Part of a small language model's weights: width 256.
MLP neurons of a small language model. Each row is named by its layer, matrix (up: input weights) and neuron, and shows model dimensions 0-95. Each number is 128 + 32 x the weight over its row's rms, rounded and kept within 0 to 255.
A block is one neuron, or neurons of one layer that tend to fire together. Before each block is what it responds to, as a language model described it from the Wikipedia text at the highest values.

Word-internal piece, such as re, le, il, ur, right after a lone opening consonant token, mostly in names: W-re-xham, F-le-et, B-re-ckinridge.
L5.up36 [ 90 105 148 190 140 146 105 101 119  47 106 183 113 112 129 117 134 151  89 137 118 174 121 177 150 142  47 126 106 160 170 117 175 112 121 124 104 121  90 167 195  87 122 122 172 142 114 124 117 125  52 120 162 179 127 137 116 107 101 101 104 151 141 128 163  59 123 103 119 110 148 121 169 144 166 106 125 106 130 163 102 121 155 106  76 101 162 146 150 173 126 120 144 138 156 106]
L5.up57 [ 75 136 120 137 115 122 100  84 166 166 127  82 157  93 131 110  85  53 143 177  97 167 100 135 136 125 112 101 104  97 120 135 151  76 102  62  83  90 106 115 161  25 127 113 133 127 111 119 106  95 134 127 113 150 123  45 140 107 150 116 138 125 151 152  69  94 154 126  88  93 124  87 172 110 118 226 141 131 197 153 144 117 145 164 132 109  65 107 141 134 153 185  47 141 132  90]
L5.up116 [124 133 115 132  99 176 170 143 208 112 120 154  93 156 144 130 108 166 112 152 156 126 135 141 108 114 202 152 120 189 134 118 120 139  88  57 157  51  85 161 116 116 108 102 126 102 102 164 156 137 187 163 121 131 129 151 158 194 155 138 126 112 203 170 117  94  93 116 126 148 149 120 145 113 121 174 113  86 156 147  53 158 119  97 102 156 112 149 133 138 204  89 114 112 127 107]
L5.up167 [134 160 108 131 136 121 138  94 140 128 173  84 157 137 138 121 129  84 176 161 100 153 172  98 104 185 151 206 102 137 126  78 169 141 131  83  70  52 132 108  94 124 146 152  89  96 198 130 100 166 148  97  98 160 131 107 107 162 174 166  95 130 176 139 160 164 118 114 112 109 102 154 139 189 119 117 136  85 174 119 118  73 162  95 160 139 211 131 186 172 162 135 124 158  90 106]
L5.up177 [119 134 109 163  86  93 133  59 135 115 128  94  97 104 100 116 115 148 109  83 160 119 109 130 141 112 111 200 130 178 146 167 137 128 119 138 109 178 109  98 190  77 173 166 115 176  79 135  63 205 181 122 119 159  70 131 172 225 163 158 147 111 137 136 122  79  73 107 138 114 126 120 166 110 125 145 153 119 105 131 155 127 121  99 147 178 160 104 146  89 148 126 118  96 185 132]
L5.up215 [148 177 117 155 129  76 113 175  16  92  68 108 102  97 151 138 157 153 111 125 169 131 174 167 116  72  78 101 140 127 219 188  91 142  86 126 119 102 119 167 224  75 192 202 133 142 109 120  95 130 115  88 125 136 145 141 152 184 108 144 151  62 134 162  84  85  73  89 125 130 148 154 125 123 106 150 107 145 153  82  85 147 160 159  76 111 125  91 127 141 142 155 145 108 166 128]
L5.up299 [ 94 100 185 145 136 145 101 120 131 132 148 157 130  50  92 111 159 179 129  91 112 145 184  92 162 147 134 132 159 130 117 158 137 164 138 135 117 140  85  99 186 131 108 116 128 178  78  95 142 123  99  91 178  78  69 101 166 108  80 129 103 139 173  99 121 138 108 152 159 158 190 118 132 149 113  93 105 135  94 139 102 114  86 110 150 122 107 126 132 145  76 151 165 201 123 131]
L5.up357 [118 114 204 134 138 147 185 123 123 125  87 113 178 117 135 156  89 187 178 100 152 146 180 186  81  79 124 127  92 120 142 115 130 147 142 113  46 156 115 107 104 152  89 189 132 156 151  64 126 108 151 125 129 152 118 148  77 104  81 118 186  56 125 151  61 168 188 101  96 112 195  67 110 124 169 161 104  92 155 136 107  91 101 164 133 129 136 192 154 171 160 128 141 134 169 125]
L5.up404 [ 99 120 170 155 113  72 155 109  79 101 114 119 166 120 196 116 101 152 111 114 140 178  96 133 129 125 127 157 123 163 138 190 131 168  98 104  91  95 167 177 188  55 105 100 101 114 166 163  81 130 173 100 192 168  96 165 124  87 115 157 150  67  98 136  99 138  89  79  62 120 121 117 110 116  96 156 147 146 139  97 100 104  92 137 142  99 139 161 161 139 144 166  96 142 171  90]
L5.up408 [100 216 156 117 109 109 133  92  73  82 193 156  99 115 144  80 152 100 142 185 113 149 117 146 177  70 176 153  83  68 173 192  71 193  82 165 139 151  90 140 167 168  96 108  85  82 152 116 146 129 180 116 121 142 131 123 124 122 153  55 161 140 132 115 121 152 103  96 140 122 182 165 175  34  99 152 123 106 157 111 111 159 169 161  75  69  70 137  95 168 151 142 136 114 108 147]
L5.up410 [126 119 135  82 131 120 109 125  76 106 146 124 151 148 170 135 167 146 110  87 107 108 188 148 138 122 170 232 107 147 154 160 119 174  58 117 129 122 132 164 108 122 158 115 131 144 139 162 123 147 102  95  94 192 108 175 139 110 168 157 126 179 142 142 162 145 109 150 116 136  89 116  67  72 100  92  88 124  79 124 109 136 105 111 107 148  83  93 130 199 205  88 110  63 116 125]
L5.up507 [151  64 124 129 138 182 145 109  86 145  73 192  80 160  88 172 101 136 105 149 150 161 144 118 162 117 158  90 188 143 114 129 115 128 125 145 117 102 172 145 152  85  68 219 135 144 111 145 128 176 189  84 156 162 142  61 137 171 128 131 123 146 165 147 153  92  89 145 133 161 128 113 117 136 139 128 127 110 162 107 127 110 116 145 152  63 116 108 125 185 150 216 136 147 138 132]
L5.up682 [127 101  96 147  79 113 128 101 102 130 133 124 103 141 131 136 120 137  76 151 167 184 125 139 145 171 139 196 173 132  68 147 142  85 118 158 117 125 150 152 117 113 110  80 101 115 116 143 134 112  98  53 137 173 151 147 125 140 125 110 174 101 104 123 135  88  86 157 141 157 141 112 222 112 173 156 110 102 175 136 129 135 118 188 132 134 176 125 106 184 249  94 150 147 107 181]
L5.up715 [ 93 171 164 121  86 130 140 110 178 168 141  67 106  73 103 164 140 109 128 194 169 100  87 155  98  98 100 174 144 183 103 197 117 146 146 110 182 151 171  99 178 107 131 125 159 167  97 112  74 163 178 141 114 157  47 142 107 204 121  80 190 158 121 169 137 126 137 166  75 156 151 140  88  92 152 150 163 114 123 133 123 132 100 151 140 136 104 145 110 174 127  91  86  83 126 187]
L5.up716 [ 83 136 153 104 152 105 177 115 112  89 174  72 146 115 124  92 132 156  95 197 123 151  97 116 100 128 107 155 146  95 161 190 124 129 136  74  81 132 166 102 140 154 149 177 147 115  99  52 119 143  86 129 153 167  81 159 160 175 157 143 161  83  89 121 132 102  79 143  86 112 158 136 158 161 150 113  50 129  83 133  88 140 141 133  70 104  87 124 149 105 148 130  58 130 174 142]
L5.up753 [104 127 128 119 111 145  93 113  58 145 129 209 145 144 140 143 188 125 149  82 142 112 139 132  74 116 133 182 141 106 102 183 131 165 138  87 183 136 142  86  70  98 129 116 121 136 170  98 112 179 162 133 198 134 100  54 122  72 122 104 103 153 103 132 187 149 116 160 127 141  58 123  92 142 135 102  84 136  84 100  84 118 155  72  96  79 157  77 191 162 129  93 155 174 185 122]

Fires on short inner word pieces after a first fragment, especially "as" in c-as-es, c-as-ualties, inv-as-ion, plus n-ar-row, l-ig-ament.
L4.up340 [127 127 124 139 156 117 151 115  62 127 196 117 127 110 114 129  80 112 152 238 125 168 146 109 136  99  89  98 108 187 153 176 105 125 140 164  97 151  99 136 107  73 107 178 169 202 153 100 119 110 153 114 135 186 155  81 122 112 161 153 121  83 139 120 115 136 144 173  85 186 141 159 153 110 153 135 155  93 166 137 128 140 148 134 161 168 148 104 133 126 129 101 156 123 112 135]

Short middle pieces of words split into several tokens, right after an opening chunk, as in ass-a-ult, rel-u-ctant, con-v-oys, def-ic-it.
L5.up0 [ 95  97 121  80 140 130  84 114  30 145 128  82 101 133 166 172 156 213 170 173 123 119  81 154 158  40  97 126 188 176 197 124 126 225 190 120 109 115 141 131  83  98 165 169 170  99 114 184  64 180 126 113  89 135 122 152 122 156  98 127  92 115 135 183  84 168 146 149 125 117 132 147  94 149 130 108 107 132 119 151  82 159 151  91  87 194 116 144 120 158 140 133 112  96  92  85]
L5.up52 [ 72  32 125 129 125  78  75 117 179 150 194 160 195 115 102 155 136 129 129 113  84 131 139 116 144 165  94 196 144 122 162 140 133 104 102 140 140 123  75 204 128 135 142 200 116 137  51 131 118 120 120 142 128 138 139 123 103  97 154 162 131 209 209 178 128 161 137 119 152 152 140 143 134 125 169 105 164 148 110 138 104  89 157 126 115 151 114 168 133 168 143 117  88 111 120 102]
L5.up173 [100 189 145 122 150 147  79 117 132 115 133 160 201 107 146 141 149 122 135 115 154 186 105 160 105 116 115 166 154 118 106 140 158 153 153  94 128 160 127 166  92 120 113 100 140 155 139  86 182 149  78 146 162 164 116 149 153 114 138 127 125 140 181 140  73 212  89 118  88 156 132 128  79 121 107  85 151 104 174 198 153 114  56 115 108 145 152 132 132 100 113 182 153 123 129 147]
L5.up181 [151 139 152 166 122 106  51  47 156 137 123 143 163 177 120  56 136 119 136 108 133 145 108 190 116 104  89 161 139 157 177 138 140 126 111 129 135 133 119 141 111 160 144 137 126 113 103 131 164 182 126 140 108 166 170 133 169 116 149 106 125 142 160  90  69 208 150 144  65  82 159 103 123 126  95 126 131 127 143 113 159 188  73  70 135 125 122 136 104 157 148 109  97 109 154 105]
L5.up192 [ 93 116 113  82 131 142 152 122 148 147 146 184 143 156 104 141 101  76 142 133 140 128 122 120 128  72 156 112 146 120  99 106 138 131 120 152 133 140 133 124 156  64 117 111 149 180  65 113 152 130 153 178 125 148 171 182 168  99 163  59 108 166 170 151  77 121 142 151  80 205 146 135 125 152  99 125 131 152 175 102 115  98 119 122 136 100  97 231 146 194 141 140 127  81 124  78]
L5.up201 [120 116 157 151  94 133 121 134  57  73 143 109 162 153  90 111  74 123  65 201 147 172 119 126 111  87 151 115 151 184 164 158  84 146 118 135 145 116 169 139 135 123 132 111 141 145 133 165 125  76 128 153 125 124 144 194 167 144 161 128 197 108 160 123 188 162 145 126  95 110 165 114 165 109 154 195 210 161 100 153 140 135  79 149 138 111 111 150 123 189 152 124 114 124 127 108]
L5.up275 [111 111 173 146 106 118 108  67 141 154 178 170 118 165 104 168 168 141 133 117 115 138 101 116 119  95 116 120 130 121 189 144 116 118 168 103  76 150 114  91 126  76 149 110 128 122 169 143 150 169 210 123 154 147 109  68 112 151 161 115 127  92 137 109 104 194 150 150  99 153 136 137 137  63 130 125 117 159 144 178 144 120 139 149 159 133 123 182  83  72  90 163 122 204 111 114]
L5.up276 [ 62  66 112  84  79 112 147 178 147 113 168 120  93 131  92 135 136 130 144 174 130 181 165  82  87  99 162 164 169 124 178 153 137 148 138  86 152 116  99 181 125 110 131  79 100 123 134 174 125 163 142  74 140  93 175 161 133 117 111 111 121 173  98 111 145 207  83  91 115 146 153 155 129  94 155 134 129 123 141 129 103 122  92 128 148 154 159  92 138 164 179 137 132 138 144 124]
L5.up300 [151 124 135 147 130 161 108 152  91 122 144 100 137 185 123 155 122  81 150 200 114 144 125 128 110 126 127 113 162 142 136 143 128 115 200 105 162 151 170 140 108  80 143 187  85 115  90 124  79 131  72  77 109 109 169 137 117 146 168  74 102 138 124 109 114 143 123 146 172 175 145 159  61 103 192 227 134 116 212 109 143 131 104 103 121 208 125  86  64  93 130 162  89  56 179 113]
L5.up301 [ 41 129 192 178 137 133 115  96  59 169 188 102 142 163 183 150 145 124 180 100 130  68 161 108 124 115 125 193  86 123 138 120 144 190  79 158 119 131 119 157 114  88 127  80 153 120 127 154 139 122 106  88  73 109  87  79 135 152  81 146 180 123 162  57 107 153 130 113 129 166 110 145 130  76 137 126 129 135 169 147 146 159  94  93 139  91  89 109  76 147 149 122 138  92 147 118]
L5.up309 [136 102 158 110 144  74 124  99  91 139 157 131 127 221 136 114 159 124 159 161  76  98 107 159 139 168 150 181 127 117 130 157 132 141 144 119 100 123 147  87 156 100 134 166 128 125 174  96 141 158 110 144 178 130 163 145 127 142  84 132 147 123  87 184 142 124 106 186 149 129 137 120 117  82 151 167 161  82 181 116 102 153 151 173 128 160  30 154  87 130 126  78 163 139 171  65]
L5.up310 [161  73 129 108  90 166 112 108 164  82 143 101 102 110 134 138 145 140 115 179 173 130  74 166 148 107 137 142 157 113 156 163 171 157 132 131 149 112 108  95  97 117 106 101 107 175 148 141 114 163 181 140  92 111 174 119 133 132 204 139 218 151 111 122 112 187  98 147 130 101 164  77 177  85 129 139 132 137 162 123 156 126 130 127 222 157 105 105 134 209 149 142 109 106 148  85]
L5.up370 [107  97 120 111 112 130  99 128 134 116 156 104 119 136 123  74 122  89 122 174 196 107 147  97 119 132 190 143 104 131 166 172 144 157 100 153 158 109 114  66  92  65 165 101  99 164 101 166 175 156 190 118 113 158 143 162 139 119  88 148 119 110 115  60  87  91 148 115 158 101 158 120 112 103 130 128 129 155 164 132 124 112 170 136 137 128 124 113 125 151 186 154 155 138 163  79]
L5.up386 [112 154  95 156 111 111 166  69 111 118 153 121  99 106 132 114 134 119  92  90 105 140 145 146 120 147 169 105 196 161 108 193 132  71 135  73 130 201 124 118 126 118 123 137 133 114 157 126 148 148  92  84 186 169 119 161 101 158 167 111  91 158 125 160  94 168  85 138  94 126 129 123 206 142 182 226 168 139 129 152 128 101 125 105  89  99 205 120 145 173 159 150 143 133 113 124]
L5.up455 [149 159 115 151 117 151 137  92 112 131 113 104 145 169 124 137 164  79 142 100 119 188 144 150 130 120 131 173 122  84 156 157 120 200 145 151 162  70 165  92 140  88 144 156 105 177 147 111 107 125 152 152 141 183 159 213 179 205 107 112 199 124 155 130 164 174 168 144 131  82 178 168  62  97  79 155  83 160  52 182 120 136  47 152 112 181  95 125 135 125 129  97 154 129 126 137]
L5.up470 [ 65 142  93 114  78  96 111 110 115 147 164 139 142  86  89 202 194 128 129 114 211 148 136 145  67 109 104 110 180 168 154 166 138 139 139 134 133  92 100 105  91 113 148  97 101 161  41 151  89 133 104 119 106 134  65  85 133 161 132 132 107 111 162 105  81 131 105 123 138 179 115  90 156 156 103 165  84 109 203  95 115  95 118 174 117  90 148 127 174 148 197 146 128  79 132 109]

Final word piece of a multi-token proper name, usually a place, often its ending vowel fused with a comma, e.g. Ljubljan|a, Venezuel|a, Puerto Ric|o; weaker on person-name pieces like de Boer.
L4.up101 [116 146 138  90  70 121 194 180  89 131  94 128 158 137 100 119 160 109 149 105  66 185 132 122 169 132 128 131 117 174 174 175 137  81 140 122 122 111  98 114  94  99 144 122 137 118 115 161 181 178 121  74 190  89 215 153 137  86  65  86 102 148 134 111 201 163 179 122 122 139 135 143 100 143  69  68  95 118 124 127 145 123 139 116 115  98 117 129 190 130 177  98 139 105 141 126]

Commas, often fused with the end of a word or number, closing an item in a list or clause: 26p, 23,600, horses, races.
L3.up246 [120 115 157 120 127 189 180  54  89  92 152 137  66 135 139 175 112  94 137 119 172 160 128  98 132 115 105 134  92 134  94 122 121 162 124 113  97 122 112 138 119 120 129 142 133  84 125 134 115 143 150 144 157 114 141 170 103 130 119 180 150 112 130 147 141 127  95 152 131 103 193 114 176 216  92 133 168 147 118 108 154 191 115 111 103 147 164  69 137 131 131  81 127 142 164  89]
L3.up359 [148 143 149 144 146 153 168 148 118  96 133 190 181  89  99 118 108  85 125  27 108 148 103 101 114 167 130  74 174 158 173 115 146 122 116 148  72 129 103 124 119 114 127 157  63 109 106  83 148 145 100 160  85 104 143 146 165 116 138  95 119 162 124 143  87 123 135 147 137 131 183  97  96 100 159 106 146 108 159 141  87 116 145 151  94 169 111  85  60 148 156 101  83 122 153 128]
L3.up451 [115 194 115  74 142 147 145 128 184 115 182  95 143 109 134 108 126  94 130 137 128 118 106 115  98 153 105 110 178 151 157 164  21 133  71 106 126 158 119 177 149 178 142 133 110 157 173 153 147 142 125 124 123 202  96  95 187 126 171 121 116 100 109 119 100  88 118 179 124 115 118 147 116  91  75 172 111 121 112 129 152  65 154  67 102 145 115  91 101  98 107 140 105 215 154 137]
L3.up530 [118  86 117 121 148 169 117 111 132 158 139  73 171 132 148 149 167 129 104  92 128  83 159 153  96 144 143 126 123 137 101 129 170 119 106 132 137 158 135 133 127 132 124 198 148 124 113 117 134 121 173 131 124 155  95 145 133  94 135 138  97 141  85 158  53 173  67 179 145 163 153 173 153 128 118 104 141 165 145 141 127 204 150  76 116 178 124  80 112 128  96  67 126 114 223  93]

Short fragments in the middle of a word split into several tokens, such as un in opport-un-ity and Comm-un-ist, ass in ass-ass-ination, ic in commun-ic-ate.
L3.up486 [145 117 112 110 173 118 140 119 181 141 160  78 111 136 123 150 113 116 140 126 147 127 162 116 177 104 180  95  97 191  83  92 166 122 179 119 134 127 151 138 187 133 160 113 163 104 114 122  60 159 205 136 119 117 148 120 159 149 160 129 134 244 138 128 121  87 101  87 124 131 121 156 112 128 152 125 100 150 156 155  93 149 124 112 145 151 208  78 128 110  94 114 111  88 130 101]
L3.up508 [140 131  81 136 132 148 138 109 154 188 167 114 132 129  58  75 111 175 131 121 173 101 155 107  88  80 102 153 138 215 157  99 145 127 159 124 141 167 138  96 141 147 146 149 145 140 135 119  90 115 165 188 144 234 159 132 128  91  71 124 127 124 104  79 140 155  93 146 119 163 112 155 149 120 148 131 139 184 124 170 148  69  79  99 163 191  68 124 114 201  67 104  72 107 170 140]
L3.up683 [ 87  89 140 122 121 173 118 133 127 125 102 142 104 123 183  94 130  44  95 116 152 199 143 133 140  90 138 123 123 245 123 125 146 154  84 116 120  97 155  85 163  79 120 154 139 150 142  85 118 113 108  68 110 102 116 128 100 139 145 146 136 182 188 148  89 118 123 147  67 121 167 188 136  68 131 174  69 149 141 148 102 108 117  97 142 150 111 134 137 100 106 173 144 128 110 121]
L3.up722 [ 97 119 161 150 159 140 126  97 109 203 162 105 127 163 142 127 165 170 133 177 105  95 165  81 123 118 125  90  89 184 109 105  85 136  98 151  99 171 120 136 117 128 123 174  84 147  82 173 130 114 109 150  99  91  87 145 132 118 130 131 160 146 193 153 130 149 148 131 104 198 117 205 127 133 106 140 124 164 134 188  72 173 167 135  44 124 183 188 110 160 164 122  97  89  92  96]

Short vowel-led pieces such as ar, o, u, un that continue a word after a one- or two-letter opening piece, like sh-ar-es, qu-ar-antine, Kl-u-ivert.
L3.up68 [ 95 161 158 124 120  66 141 154 138  88 164  78 129 179 177 119 113 107 116  70  93 122 102 121 151 160 137 153 112 177 153 149 122  33 101 188  95 106 148 139 101  81 100 142 109 103 133 131  76 191 135 189 104 158 123  52 126  71  94 148 153 111 152 144 142 143 138 128 167 159 135  71 144 165 114 112 158  61 134 100 149 154 107 192  78  89 114 144 110 119 169  63 152 103 134 138]
L3.up203 [178 155 150 129 141 126 119 113  98 122  83 120 143  89 164 119 159  99 166 199 134 128 104  80 170 161 123 115 133 143 171  62 190 104 116 135 135 154 115 163  85 110 113 135  91 122 126 163 181 177 138  97  97 112 105 137 173 168 198 130 116  57 149  96 123 101 183 100 142  57 126 102 124 139 106 126 125 156 117 124 112 137 173  92 150  94 159 108  79 123 127 158 154 128 138  87]
L3.up366 [132 116 118 110 168 142 150  85  92 112 165 146 158 116 107 125 139  85 117 125 158 165 128 111 132 131 158 142 124 160 197 164 158  67 135 116 110 128 128 115 111 185 139 144 157 159 132 141 134 186 116 127 108 138 141 128 137 184 143 159 169 128 109 173  90  89 111 142 120 146  99  85 181  98 128 120  96  85 100 140  93 143 129 116 115 129 101 148 158 124 208 180 170 106 166 111]
L3.up388 [141 132 115  77 165 188 110 116 125 107  91 121 116 120  93 168 144  82  83 162 174 114 114 144 167 120 111 118 145 137 110 200 148  68  99 154 167 143 126 165 117 112 155 152 118 109 173  87 108  94 122 113 142  98 112 105 149  96 174 105 203  57 154 172 162 189 102 123 141 133 186 166 142 138 169 160 166 181 135  89  98 132 100  90 107 142 152 175 117 100 136 151 187 130 140 168]

Final word piece plus comma that completes a multi-token proper name, mostly a city before its state or country (Bost-on, Jopp-a, Nelsonvil-le); also surnames, plus a few did-not and don't negations.
L5.up26 [150 131 108 131 118 164  97 106  66  73  98 124  85 137 129 147 110 128 106  83 179 137 139 101 144 105  86 130 150 133 126 165 150 130 140  68  95  94 147 117 141 179 163 204  65 158 135 150  88 168 121  58  70 117 108 102 103 150 159  92 105 114 154 138  35 145  96 174 151 148  92 122 116 143 133 105  74 157 144 169  73 142 118 123 139 128 102 121 154 116 169  82 153 154 126 107]
L5.up50 [137 118 105  71 137 137 135  73 106 166 126  99  96 151  99 126 143  88 130 108 142 107 113 162 108 104 144 131  96  92 197 107 106 154 121  95  91 144 151 123  93 161 122 152 187 108 201 108 126  79 202 133  79 146  70  60  85 133 103  75 178  98 171  96 107  94 133 144 110 127 128  76 164  85 139 131 118 126 146 128 131 112 147 132 125 130  89 152 144 141  88  94 192  97 152 138]
L5.up94 [176 161  89 120 200 171 114 169  72 105 118  84 117 119 150 168 144 144 119 105  95 105 173 107 154 124  94 167 100 114 121 105  97 136  69 170 173 144 184 109  82 118 128 133 114 138 142 210  73 162 146 151 151 101 187 129  94  71 115  93 119 152  93 128  98  64 148 153 174  99 113 163 135  94 152 134  95 110 116  55 184 120 219  96  72 154 139  92 161 185 149 106 175  80 152 113]
L5.up132 [ 90 143 130 120 138 169  81 143 124 177 178  97 131 106 168 144 127 152 151 111 102  92 132 157 108 133 102  92 115 141  92 145 116 150 138 130 116  64 140 159 127 119 129 157 125 131 112 108 126 121 112 125 152 140  83 111 126 143 134 124 154 109 117  95  39  74 137 131 147 131 149 163 148 128 158 101  60 125 180  83 131 134  97 128 125 115  97 102 159 120 244 146 113 118 133 125]
L5.up153 [188 158 170 212 108 159 154 161 160  61 148 152 134 101 112 155 126 172  75 126 192 112  78 126 167  83 137 149 114  84 142 167 108 141 108 144  82  96  83 118 154 157 141 135 132 140 149 105 101 126 190 101 132 191 137 112 132 160 102 125 168 153 132 174 142 157 121 150 122 202 124 147 128 147 173 177 140 148 136 116  93 148  92 110 139  90 125 166 122 145 105 184  95 129 170 101]
L5.up161 [ 95 143 134 146 114  97 179  94 133 142 154 187 129  87 164 141 149 133 102  62 209 210 162 102 124 131 126  94 110 143 120 113  93 101 145 146 142 159 132  87 131 137 152 149  68 117 115 122 164 140  76 103 111 160 114 109 139  92 132  79 114 101 113 150 135 162 107 113 136 184  81 131 174 128 142 109  86 164 113 119 149 117  97  93 115  89 119 138 194 138 110 143 141 154 140 128]
L5.up246 [148 192 160 143 123 110 149 137 137 118 203 140  96 143  85 175 165  69 122 140 187 111  64 128 171 130 135 117 141 156 157  88 135 121 154 174  69 111  79 172 132 136 126 148 141 140  87 174 119 139 114  89 140 136  99 193 122 155 185 103 110 161 136 166 111 109 128 160 141 153  99 176 137 134 116 161 144 136 124 100  95 125  91 137 112 151 182 148 160 167 158  69 143  37  63  89]
L5.up316 [129 157  90 108 108 139  75 129 149 148 138 161 112 166 142 116 152 133  98 105  92 130 126 198  49 179 148 132 185 137 109 151  70  82 156  98 110 160 108  89 165 109 142  82 142 138  84 110  89 120 121 113  82  74 144 179 148  72 173 101 120 129  83 128  96 129 154 155 159 157  95 155 197 140 120 109 145 130 127 175 152 114 137  97  85 146  82 196 161 120 131 130 158  84 151 139]
L5.up331 [ 90 160  96  91 199 111  55 146 103  85 153 152 108 126 128  69 117 136 160 109 134 161 155 221 114 151 167 147 124 104 114 149 122 152 126 105  97 118 157 180 108  73 102 149  76 197 130 151 178 158 187  65 169 131 100  67 137 117 140 127 154 171 193 126  71 102 149 175  80 117 152 111 116 205 160 111  55 106 138  90 129 166  68 127 139 143 141 113 131 102 171 116 151 145 109 164]
L5.up379 [141 125  83 123 154 124 103 136 156  95 101 150 175  98 112 147 107 130 105  79 155 135 128 132 126 122  84  79 135 152 160 165 173 134 105 124 158 108 124  58 103 129 102 126 156 140 143 169 116 141 141 126 113 141 122  83 158  64 130 157 121 171 157  99 111 118 109 128 125 138 124 125 135 131 151  81  92 153 161  31 118  93 205 129 143 132 190 166 153 131 146  85 153  58  49 130]
L5.up403 [ 94  96  71 124 176 144 104 145 175 140 104 129 119 135  66 142 121 134 112 208 121 127 112 175  95  92 122 133 157 209 113 129 107  82 230 118 130 135  94 122 161 136 155 157 132 136 178 198 122  74 106 137 109 114 130 127 123 134 184 116 113 115 113 115 129 124 133 152  96 161 157 144 189 127 134 123 142  90 154 136 104  63 140 125 183 103  94 162 128 167 136 132 159 113 132 101]
L5.up519 [151 210 103 122 239 134 142 139 202  67 151 148 133 167  47 106 204 124 161 129 103 155 113  97 134 127 197 104 141 142 121  96 136 131 125 172 127  84 109 142 104 118 120 105 123  89  70  82 142 191 127 129 147 114 122 130 122 147 112 121 117  64  87 124 165 182 198 184 152 137 137 150 137  81 105 137 111 169 153 124 123 132 154 173 107 189 123 119 151 170  97 113 140 109 123  97]
L5.up526 [167 142 142  99  61  99  85 196 135 111 156 131 149 180 152  80  79 125 161  88 111  41 124 175 131  92 171 131 147 144 139 144 109 104 120 136 146 145 109 166 159 141 140 154 156 127 109 132 122 108 126 114 178 161  95  89 150  88 116 114 113 182 170 110 173  94  96 149 146 143 141  64 192 126 152 160 147 173 102  99 153 127  94 115 125 118 115 128 136 128 173 136 214 119 126  69]
L5.up586 [112 148 170 158 122 110 167 140 146 134 138 167  82 176  94 109 145 165 179  85 149 143 120 109 129  59 100 102 164 129 120 181 134 109  96 101 125 118 126  92  91 119 129  91 168 124 128 158 130 158 150 111  94 117 148 135 208  71 154 146 120  98 139 125 128 169 150  84 135  99 111 132 127 155 108 122 145 124 108 132 145 114 165 124 138 148 143 147 172 158 165 143 132 127 124 116]
L5.up638 [128 139  71 145 186 164 121  83 138 133  60 124 109 148 127 148 158 128 121 177 132 153 179 118 151 181 118 113 170  86 147  80 100 114  81 126  75 113 149 109 114  88 159 126 127  82 123  89 111 111 131  63 138 120 123 128 125 141 148 116 192 111 145 133 108 111 185 172 121 185 145 128 115 118 123 183  49 186 155 134 148 105 108 163 104  94 104 163 164 161 130  85 118 113 170 119]
L5.up646 [101 147 151 154 130  70  88 175 175 118 152 104 146 114 154 157 126 161 176  82 155 128  94 144 159  99 139  99 167 204 130 140 196 143  96 129 126 143  79  77 139 106 184 104 146 113 163 173 150  96 156  93 173 181 115 116 177  80 146  73 175 124 136 107 141 156 127 160  91 154 103  96 133  90 146 163  79 175 153 181 122 169 168 156 115  88 169 117  94 218 130 118 177  84 147 137]

Second subword pieces inside split words, mostly names, often liquid-vowel chunks like il, ra, ro after an initial consonant: L-il-ly, Pr-il-ukov, f-ra-ction.
L4.up100 [ 18 139 140  57 109 117 106 151 140 152 128 147 198 145 151 119 157 102 124 124  73 143 119 126 132  86 130 135 120  90 135 137  80  97 138  93  94 122 130 204 129  99  78 157 126 121 161 174  93 101 158 164 141 167 138 172 125 190 107 105 175  97 113 119 125 136 115 151  90 122 117 100 143  97 178  96 132  89 108  98 108 115 110 179 143 140 103  95  98 127 110 123  77 130 139 162]